Weights of a small transformer language model: untied embeddings.
MLP neurons of a small language model. Each row is named by its layer, matrix (down: output weights) and neuron, and shows model dimensions 0-159. Each number is 128 + 24 x the weight over its row's rms, rounded and kept within 0 to 255. Numbers have three digits each.
A block is one neuron, or neurons of one layer that tend to fire together. Before each block is what it responds to, as a language model described it from the Wikipedia text at the highest values.

Verb after subject name. First verb token (often was, had, became, began) right after a sentence's subject, usually a person's surname in biographies, e.g. Egbert was, Jones att-ended.
L10.down410:153137157139162102134154126131119121105109146120097129096149209144144113128130121077150144109123159088125077150138150084135141146118161119128139143081117119111123127151139134123129187093094128113158144136145112071130118161146155147137153140096175147151119121132105142103145145111167125133113170134138100138084082144131136122140098140125129131131123165178152076120110126120123177095116100128111150107119075113120125082115118129100105121114182130154116128138156153135138126125098093

Split-off word starts. Short fragments that split a lowercase word right after punctuation like an apostrophe, hyphen, bracket or open parenthesis, e.g. doesn'|t, anti-|tank, (|champion.
L6.down20:080166107090179138129154134090103150137148165146166141133086132126127162099127111125139135124158136106089134189128115120091117128138136102141145158115147176147121116127137083097138121086108183123141129124130127099131123130127113150131120194088175135097123136152104117131135140127105156143138146104129140133115144121125166061124141098150136123134080129133132126141138125136145167086133110094136130094141103121177124154135087124164117123101097091116165128129061124130136144122104105
L6.down40:107136141097140161144157128105114086142163101165094126143119135113106149105131129163099108142118096102133085161134117130139166104115158164142093109112123121127188075173126180135148144155121137155145129110134154105147089108122104140111123114132106141103159164169115189114134117120174135134122118117126113120070131119155164130138149142100152094122116123139125170172137115121121139142125107124103103127109128115131097115123185152160086135090068122115115110097137135106116168099128118
L6.down49:123132120130132092117095127128093174097093126118091125133089102091083163109111136170160150110114144153148139139145145133118098137168139098118144147110141138164102137112166082118144137148143150104152133139119137098118141116107120128130152143144156122097144147129189108131161096160107114163105155159144125159151070115145113098129140161126128137104154095116189147121117119131147147102125141108113069109168122189124099106130146119111092103124150105177107143136121114145104118162151093
L6.down102:125121139171153126150125096139099142139132110118099142091177122144153148138132144123138105119133119109141075139125123151119150128122114142164133114171129159074122117114105156127156213118127112118136126123167107142132077133162138133126156135150094168147117118126114145077131135121119107102098110142102088092164150140119102097162126123160111107115142110127186106100110126130112125097090122131129162138102130093110102155070132137164134152119115170059134101128139118161157130144150150
L6.down121:134125113141124112128159127107078100083074138108123129113117138182129130091135149143160117103148159115164117109120151106127134138128123136131104139145110161139084147151175159128187085125147132127152115125159150120148091153118133138146149106089113171136132076130142180131130137149081101113093104141121144111128131103160136128129107108104105153125122135148105090150192161085090083160123121143157084139091107122150140152142100151106153113104124114129131134146134138113138101120102178
L6.down153:105127094105124166154155103099099139149111095103135138169128148129088173117134108090136093156178131093109117111112135125126105146092148109116137143130129124129114146104157158121134093098126143122175130117132145132149129152140146103142128153137093135082092124133179095153140122130137156104194120155099097093149084122149144122140119149118123125145102144129156134106103144124180142143119161103099123111083149165154073157106100151137168115108172139091119141134117165122144126079144130
L6.down240:135144138111177152137136132094103173129112121141144169152104133128107127128131136118147111108158175101110124215116131135127103114111178115126125140072162148159126122116151111125130132088112151080141101145141141090135119149139125149124138161097135133117116125105106078146082161121099141158140127108159172104106123139133141064130116110149150105140065122153179105135122144124120162091142132117146129085156120160140107142142072132111114114114102094116156148143090126136124145123123142
L6.down292:124095110137170168101142095104105087163122115151140137098105141127147117157142172129098161080127130140139148129094129151150093106105121117072135078113132130142159132100081124139124135114124115123113110133184099129121120132135164122071141124112147141100159142105123098125121129133131167141071104132173155116080144165140141121135140118098131129162127165087132086119144139157121122109126121111148144116155134131171164137151121096144156131092161188128150106097120154085102132131109122
L6.down338:176123095129139179089098120130152117127129166113153118114129123159139135142125124109097175138119144130135111132107142124099162090141144130115107143114171115112165126136095189106158140091138138088134129111158112143132088135156133080188127109123154117150141151160143111107075113102127090101142147112131094101180126130132085120130113096085165118116142128168151145125122104119130123189119133199144133139098121133103144138113137163145131138157113080122112103136134115161116115108114118
L6.down341:103175132104178100105132120149109165167148107138128093096132139060098130101133174133103124119145077114154085172140164145129102111145144104140145116110083185185123102129119111108174165111094118119142095126099161128136117100135102127127123142174149120092154109112133123133125108138160086128145107155087124109089127118118130153133162155144156147125142122143132121117143150148125114110091138149120130137159094103126105165106138130162129097148102103129118124190142149123126127113144127
L6.down352:131132118094123133104141173094114124154198120160150122136132136133118125166124114159095097118123135130145140167129119153108080120134160163130098076157085129148110144152115120127165076053109118095126103116171131148107127176121131133087135137106155158100141135133132111122108126082136117154115127108093124128091133130114178149129141141118147152179107127165135158130155140141116096111115103128128160131109154121141115109080121180127118130184108120141095124118091143135145128093143125
L6.down434:154110141128103097119166137099153082123186131134076136061181125145138107150113120121126165154113147123096138105166116134135103181103176150168115173149174087151134138120116135083136118104125132125114162125157125127141114139134154135134110131111095105143150122141122146144135147106118121145106136108108111161121167118120115124113107134101133111145108098153180130109124128102152162101134102095150116140136095074134125134117108121126129125089075142144132174155166095094116146149109156
L6.down525:127126112092120097088190105153142132150116146127131169108158135090092143138135168135117125120114120128135064123140115154119122135132127119143146113092125135147110148102163118167136142175136139132155107129122158148154141143165102167142148119097118111077168105146103127085092108159119088125133119093120171127146085146116125105145138109100092127094160098097167109121137141110112162106177149111130144128128069152114156115159145157150159079106134121097158137135117108111133115099163131
L6.down594:137128153135092094083177158088109121073127119139168145166136130147125112123128135117159137107171112148135182133139109126130135129138138078108130105133100157116128120119122159123176086128088112110137136138153104123152165150096110129102131127122103173110113109121137070107091180146141099128121131081123126153107130120143109112126151109106153146131137110131146160137153107128115073142147126084155150117137129135122115123153142159115150151126198158088082139146165153135082123107116116
L6.down616:115129120094079105158116106163152133108097126126115109177147139096121135090125095110184123132100107149099105100109089156128132135105086133147112143164142131177116147128131143140144164121145087140188139156123101151154083142130117196135104121131124158103106122108173159139110124098124130131136125135102140144115124144111115171121125192094135089108112131140122141127134149149159150174152083089123120144143132124102111117119134121127099132122113111128127121139153136131174063083141142
L6.down635:112134121115195137128149083117112114148183137119121156095137135140113098137125148103121167120171158114118120169098154141121125119099114143123142148095149153136098091097112095110142161113105154106105102095160145132118093148142132163111174140150145123134124137145099124098087146154134132107111126113110140081120168137124156111151150091124117100112087134110165116096150114186125140111115115178152169111129163119141160146120082098123152108147116179090164144123109151102113138105115119

Sentence-opening copula verbs. Was, is, were, also right after the subject starting a paragraph or section (He is, It was, Rowe was), plus second word pieces of section-initial words (B-oth, T-erm).
L6.down0:143154122105111111122119128094107162152123158117115086131115122144147118123138132132140088143096108129134154086135128112128144137155075108136142110122115143110119153122113159125109115152134116166124152149095121102113170153094123125131110121201142117089115169137120153153159119145147146156130136106087113155131155119111127174076160120134092151166158117124092137070095098112140125154111150111122154158133097081112087120109141113143157153136069149115116140097154188141167106145149158
L6.down59:102092149091070094098093119087156116097091128099164106125126125113155127106127147154129089088134102153119144098128128131134137122133119150119128177132091142088128152153154130168116169195161144125120134143100113091104165133103103072150101121166109144086166122155151153127157128121154148133134100146094102157147140096131107134135098103120139158127140166119112154159122167094120161121115150104137151131118179117150133130141144145114105143168104133161146131113125126120145157134120095
L6.down177:099124165140095141133129100071112109080145167129128111073091134102142119175127133108117074098121170135111122139087140131151114121072138152130126124117147157140151076100132117139154154114162141130140090096179121147108145159125103144099130146156153115126186120125150085154151143152121103105141097123125147116148120104117154107129138160129176142157115113166137121103152128154105128166115123105155167189127125086158104136120118114128118128172146136132145117108107125102105143128152129
L6.down189:122146117119114122155107149122159134064149113114118130142123107110127107120141159117112132152103159136093137140192112133120159108133108178083141107150102135178095098100159168132142108166176130115101143161152108142147156132119110087116157117079152128098156118106111138082120141123096147109146131114141173125143183109155128126135145126122148171124124137076133117122132132169126144148118100139096111132135121107156147132131183106111143130061133096140145153129098122073112116128148111
L6.down205:110135133161124090129138092120148163138149152120135125137105115120126127134126130098147136138140110109173136084116104119128090127084121136114114163165111107162121131168143144110146098141134125106131115145122115110138154110156145136139091138113118124145079142140119174104131081148144121075126134186169109152133130126129129176119124151129122092107090143125110131163132123143150075172159144155132102106193123138076156141121143127120075175115128128118081173139138162066107113150134102
L6.down217:074144091099136104111106078108136083152119151152131108118133140127139132135119134131124119165121168125103161127124146107144114138157090118146131163101153141116102145085152111156118195114181093124085144151135141128123129121118121165079131126140113167128172121149153120197129141164108105128153102076134108117145128156143109105101148098159120126166159151149160109154127116131110150129117119163133145124099113110159104118069131133128094121158114128139149077115120134108120162134087133
L6.down297:123127148098115136158117141137150125137138103131195138152133149147160097100142102172153077109135129154095135134077120113166106146147115099137154159120107113150154098084142106128093135117088156122144101148120145121127165122138129149071118136116135129140160123169066125142108123142159133150189142098138114102090140161130113105135090122149105121120146142133077108118081136110183145161131118139149099149129105113134139127119072138176138126109153150092138118142100127107121104103134116
L6.down328:099128153152083187135130160165129125120097124096120133143109126154106126084116118139121116124121150173122129168123153120118168084153142081109142146129152139106128124098175141164145156140116141155120120136102106114141099144117133118093146103143126129135149116161133160120136175121135125121139129127084143144145115144088124132059149171136111175124089125144068111102126152124111134144154126125147114126081097138159096122077136113097157126111111110131114143056144110154182141115142135
L6.down410:119129107092125133118135122133114148150143151128146131137122133114118150125131135115130141147129174164126160163154108121124121133099155107119080176124143137153138118141122148112108127105146129089130146128119120102144117097150167179121143121088162078132137118095135124128089110108141111128151115176130145151120122095144144138155133095084142104116125095110119141179079132075126119130177134186146145105126103140091185150121103157115103137164140168133125151135137115063065139086088102
L6.down419:134142130124115123137120175127136131107188132148080100083128128109135147089132111142121076142178119096139149158145127125097116135122133078150134146080115146156141119175119123136118146111136097100155099118114165159116105119113075142134135150133166176159127105125133127134068162163130118152134102123128137143119156144133135137101127079131123113127130124139185127078137173151106154130126185078103158141137111102134090150100095128111127156146136125105158121149104126127119103133138082
L6.down467:098173156115058133118129092153111132176169133140142149138109128078153153136118136146139140117143141116125120098124168124144112125156081089166087146153147132128129137130093128118082170124101116119108150151129082113139084115144093124123132138166156117134142144168128149128090162133165113140095133137132102140139141132115128158129175145166108129145135153098098113092176163110112127094098134098128134175111118095100123131068120114120130145159092115097159100129115123138163119114118106
L6.down479:121080126186115111092164105127106143189161145093121110069140132105104132115122149155142146131088123153122179090151132143159111152171120114112105113154108134130133161122138127106134115171129092122120164116162164090142135130133117113168160166182140110105085147148142134127112148155097137096135154142104108131138092119135120158100085123117085134082165118151149115120114090125102144150130146116129112119136145094113106147105132142116122137103137149102110153150144098080134110143168134
L6.down489:118143127115093111145116115149091155115118124087129132115126136140163156113123100110145107127133141166122105114138145101137142141143166095108197149113101166119115134100114132129125141146119124157147151124096118145147107123119137122156127137157117172127110117165110125147159120128133091150136168112100090082126151143087129151077136068165131163143150118084130104111129147102085100089141144054118111181092139121165120124083163154138128104170110129130099140111132105136171143145117148
L6.down504:063125132126125110136137101156099175129132138094138131148136125117140125107117167090173108142121144101079145123139143130136118114103128112156113135119134140121117115088116111110138112112138188116162124108140076155127152112130129128123116121155158105164131131064117124130173166161121173119124107102144150144165094105155138137096148097148154172139118153154152157148105139131139112118148108147204156138066117077130137153100117147094110123124124092138105099135079122121113140152130124
L6.down526:117108146111126185134138144153095128125119149129092101101134127085142163160119125143142109102139113107139139173149132089189120110133136091126139153121115127139123129132100139116094149141139137140149101126137123126146147146120108126150138161112132176088129142120152149096180108129134099139137157092117065116130070154095119129150147102133085141157120120119108150136108131145162154107166106151159089132062172090144116131119174106141130099171134142097117109135068132143095106128140151
L6.down626:166121152130149121135140114113131085146122135089207143122143129111110153153128143107125151153157099101170132144132166131121121122083148152176170092121115161090116155107077133137125137112085136143143116105120142132135109129155130157133081125127104113148136138140115108139117149177128156084105117118129127100147112148090135151126138110118138118094190133130169143131112113155164103082118112130118124162099179141135122123160120117135134153077133098126105057110126148116160150118093108

Split-word pieces in tables. Word fragments continuing an oddly split word, mostly in wiki tables, such as V-otes in election headers, John L-ozada, magic s-ound.
L3.down150:078107136169137127164115129141128120080179135095150169095127128162173106101120073159175173145114144136148100140125114112105136128117137157123132122102129107094139173176126091151096131181155107130102145116136111106149138093136141129095131162134097179094117121154128162116123122100175118154133123095089136133110126135139094140125142144147128112099144125103106096139120112116136091132138154141157148129124171161126112119119101156078148135142120094152150125072118099143113112107129149
L3.down162:099164124134147108125173114101105150146179153114147139133125133117115113148134153128170152110166109171155107139154132128144126138123170115101121150120152124056148134133163157107145129083127095130136153138158141091133101148127094116093134098092120113124125136137142137113102172114147112120086113111148140136088135145139121083137127094098104077073099138116143129144127102132152138131111114104152146160127175126136176140106057133136150135139108140075165100169121121111140099109149116
L3.down441:125121099147081105146178125097104152140106112083145116109110127139106141164135122118124133138166163146126137111121151133107151139131131122084126145104071115126105126155086145142157109147104129110152139129134118117148144098167144094121130048166117141125162127159167124132106145102128127134094105141120135103130113148129140119103154101104140081093138086123126143130124148129223173117097196104140119132125141155133139122110130097111145129163130136130161155187101123110136135113128133
L3.down469:143123128111093115119118145130137122087137138138072098129135131098113135149131141136087080112156141107077145152128118119127155124144116089112113125116117134157107132102167166086134120154160063158118124128132127130153119116143153136088142092153126142180082124109122162150133111178114164150109135167171109112113081139140127132101115113150115107155140111127170146107145118096202120101129147082108173145125128124111114146125133094154164118160103119119154137158155096137146124119172118

Acronym middle letters. Second capital letter of all-caps abbreviations split letter by letter, such as country codes (ROU, NLD), positions (MF), and acronyms (SADF, MVP, CD).
L10.down382:118164162173146105114141185081161096112125137124127107139128145200137129132152090172123109147114136125096123118105154154142131118134104138143138123159138108110125171118102140124118063139127111114176134137126124068140131138158107111141158120150124093135091114129143134126141085129107134168114097064110154141168150138123104134140095144099149167144131113105148121137084098142143125138132154111087142118156104127143147120127122166166120130137105145152102158113153102091077090111123132

Predicate link in definitions. Linking words in the opening defining sentence of an encyclopedia entry, just before the description: "in" (township in, commune in), "was"/"is", "known as".
L3.down355:077085125113091165167132161155131157123114139131173078160158128118136151113125111113145154164164116174092146142107101125088156143124198124115096123115123152150135175138089162094131101114133136146147134115133091107141133118110114117145142123156110129139149133141118109094122103096122160137093122124176102134102142128135123158144103151113169101146121109124097148153146178088131117158168199126116110110111116129127090111100090159123114109122127131165129121125114140161123109118145111
L3.down427:185090128115196142182127132105142136114135131171096159107170123143120122115130087119146113123076094126105124126096125132126139123128128121130179067149146099111120152169103143095140118143102125144147062127144125079141129165154116125149192133139139129124107153111166115108126140144145132128126141095102135111136136161128117139187144143154118120128117136135131135152102120111079098089099127092083132141133156112120126115133146143178120139136118128067110137153130118166135135142128109
L3.down493:113101133083159112115140103112129163167172143135125103136150132127100132098128168135119132142139120129137152130095149128126101141161109151120138141105130129130124114125147107091111160156135117113145114138114133126124190132126107150158127140166103081126145128113087119134115089114131110114164139143135121141167083123116157112107113171178168101060137086117093132132149164162187118111151129085130130113141117147121157137094132157139151130085130140100116142115111109117110184091096059
L3.down628:118108141161141134129116140119178153124148121153115094107143129128116147107124124129147116133101114148164119124123109129127129113132151142041166064139117111177154132136141132136077124145069121177150125122128119088112156135119154150109180125119119133070110164129198121151151145122151143099111145140143109139135104141127097123113120119156147115126096117088160113147121184163140070132117169107118140120175157110138130131127094130102132121155122145137107152129112130154097143119097102

Table abbreviation continuations. Second pieces of short capitalized abbreviations, mostly in table column headers like GF, PF, W–L, L and cells like N/A; also mid-word fragments in proper names (Eif-felton, Cl-if-ton, P-et-ers).
L6.down7:088146128143110111078155073100136143124140127128115150123091138139149104108124149100148130111180080141139186120130165126118127124132127153131119128146111115121147125153188136147127108135126142092154084142145093145117114125116111104111166092117113152092161134133163131151090140139113167130130125090098111151129093099099156132114119140167125161108148163141117124140148151118115081152136091118105127125101101150120113104126178120153139122129105105178109141091158096110108208130156143
L6.down106:104121117127128082107130137156121097126114114146092119161098111127103127149137135158169106162109176119120115122110133128107132139147122080130100116125093145100118167130128116122151193110148129138124135106121169150143153090154165139148120130149184144125144143179117158111100124121111160096130143126117113119166114123191120169105106127095134115069134141089121138114099163151127076172113149100093113113115094163116132124122127132143100095131094078141158125156127102158136131169157125
L6.down133:097137146109109096116125137100085100135127110117110106094136126155148136187114126122132133132075141106150099157133126105137115125103157120124114152109137155118150166095164111136161138137126142144130097100159098077174102147125127107127103129095106108165154122149130110137133169100154147141132133139141149115120141165194143086083125199114104121117182167111170082113111150117123142152126108139148143168152120094121142139096096127131135131156115114093133124115154092119128104164129167
L6.down187:111090175119142147128158110128110112102124146138096117192117125163164109198140127148116176113154108154128138187123139134132143143127086109083108164098125096132145124118120124149144183160107090130161113125122095132137136092102147156095113119159164133140165120142164104129162136075145164093119102129113154093089131116129126110130147099167112134139106086115114107103126121133090129103116158119169112132177122133147125112158112132101127133118109125142163092110096129127159110122123130
L6.down214:130096146139142108136154145072120074119138134135163126116090126116113117194113151146140122113080164177090147101139130127151103118174112140120138094122113158136107186165146168138162126126094117083170140107142077143164146102141095133104123135152130125123102104142169128122114120124101132145111138133115187143148136121159150099091121093068155129087149095119129139142137146114129165154111133148087124122117139143113164147114133156141115116105131131137114096131125106162094110131135151
L6.down241:154114141133133097111117091109168102110140131125151141113138138143126122168140076115138181104195125102167126166156118136116119127129111150101136165090138087095127158143166105105101167138106108122130160116127112092152152140088113113133132108105093103122093162095150123147140129085145156143176138093083160138138173157154145161164105139116133144110138120121147126166072149127124124162098100120130118135139114120122140104084095147141120122169077128143131133111138134094130167128117126
L6.down286:123127088117116119103114156093147118090140102153138102143138126139148146180167157164100151126134141151129146132177121128123113131113160104120146104135100144129144167146181120082139085141103134118122160140113131115142126127104135094145095082109151094144156137161096146098129122114131163162067132171134143119119086123148110090128080102116122166152111142111114140174102136092136176163126123141121093092130136153141120108118132124133111147190163109128097145129116098138083141092137107
L6.down291:119114137144150120173116127120109146106123103179116143154145113133130126158126100147175073152093098118143137135120152135112137104097132111153118126098074150115121162147098100121112166156099146146125123134099117147144155148146161131147093117121165151144148148138076144161176133168127145111126135149092097123133113092126093101106140125144110161121135087136152146132119114108153106110144131129077135133151126180180136098124120102155112114133127121099195093130118101065132097162116150
L6.down311:154142125102094111120140131109105135104106126130112110164086129131125083108113123094153180113126122135134169155173122120090137150136167128123110122112150116149124138110158151123144156145101089101143114146119100147151144098125155115087162137100119127086125118141122129151103118122146158114137106128114107142136137147118114092146165136152138123091124093122211117185130115158098191131163146126112169150122131155150136107145074096121159109108122126102138129153111113083138189168103124
L6.down332:101089158104111100115136170112149112116119116119111167106162114173129124157125080140142135121100122145133119147109141140130149137112122122179067052144119130120138125146155108147150123159168121129157133166141142118147127115103147133142107096159130099165149124157122187164135106121138129122131112117081090136153150118156148126059157120109131128094154140132137117156132079120146137152153087107141139105165110099160166095125124106156135122112117125128145106114113092125148109164082093
L6.down387:138173169186148097115106149112108098116088136118136118165102133178137156150142086124139120149139134118126119082137138125134117145144114145109140098144130111137089164155172141144160098123120137124171083127112098096127151134139110112144145140120139089104114130105126125141145107090102149158124112067116107134135154092119102157153090135122143147178148155105118148144062129120122131136116103098084110099113099131143132129134150144175166174139136145161126135071155108097121124125152104
L6.down423:154143126146125163125117145114097099126162132168124109169160103110095156119147111149144114160151129088124097153122148127156101162136158150131134124110154108159110155104091120174129076138134115107146129139116104132112109139136126156123136138165170076103064119087113137152133118154115096093147137103085122113087119136142129159088120143104132129155106150136105192082106118152131116169125173111116114130160117104155153136124125100145098139150117092151150127109151125154148087144099087
L6.down517:121113110117118140161142110149142117137171171176176135134156134098135168110130114169144121138110105112121135113090128083126098118147132146118126172177120127169151124119127093104132151087106126124131094136132145123146128185089105133165108190131136170140075131137101138084169149083106120118120119106098146146068125132121152151091170150137117116147118145110149123117159138136134102092138104082165150117110152119134114144137145113112095139119105138113158092134085144141111108095124140
L6.down602:120155168125103103097146157117154099100144142129142152119164138066094165129122166085125178161142125098117121107138153138138136121127082141130129151150144145114113114111134101115156093124129127150109169121073138121132126116138151150104095125109128130134154099110099111123099152162192124117115111100116100105117146109090131145123102108120111143087115162109191145173119146124166162157111123151167183109127121156123096124124113119113082129104104126126144109107143141130178171142124099
L6.down608:078149132072121120102136134146105085102102113069079097101168124116145151120142126105090125102090115124125132087173150113103156110137129108148143129152104114114104102129131120168137161111138101126127174177101184143147151101120136106167103107143115153139115105145140157119113117086117159109119127112113126129139079121128144115125146109194127169134117146163156112114110163115144171101126120137132151160169108128168109145102139105095150112150134127151142149117135131135155131136130176
L6.down611:115140166152109144130122155119125136152083082172134094134147131120134166145141092159118125145142147093106146151133115122140104123167154132127115122105129106131139185159152097145164117185140140136103126146117124131137153143126103122119089118116086165104134112165163117130125137097120161165103097119151113202099135151131134122073120151142165114078157143133125133124111131073075147113149140078100120098104142162119157123102169115103127132096122131133128112108151090132097101137145140

Word-start fragments. First-letter fragments that begin a word split into pieces, often right after a hyphen or compound prefix, e.g. Wild-c-ats, side-g-able, air-c-raft.
L10.down368:110112106074079129131133112188134164118154123098125129113113153121138097137149138091126122088126110103103136145150153143151095122113140146142145160102157163181161100095130125105113208165122190131118166118131112152124137103130110115122114088160111132122170116140091145113161145167144129084145111125127133137167155109120142117134141060086133151144139102133131107121116156128095100101169111113134082157130134132146120163130144116131151112139148128104121102145111142121093113117110149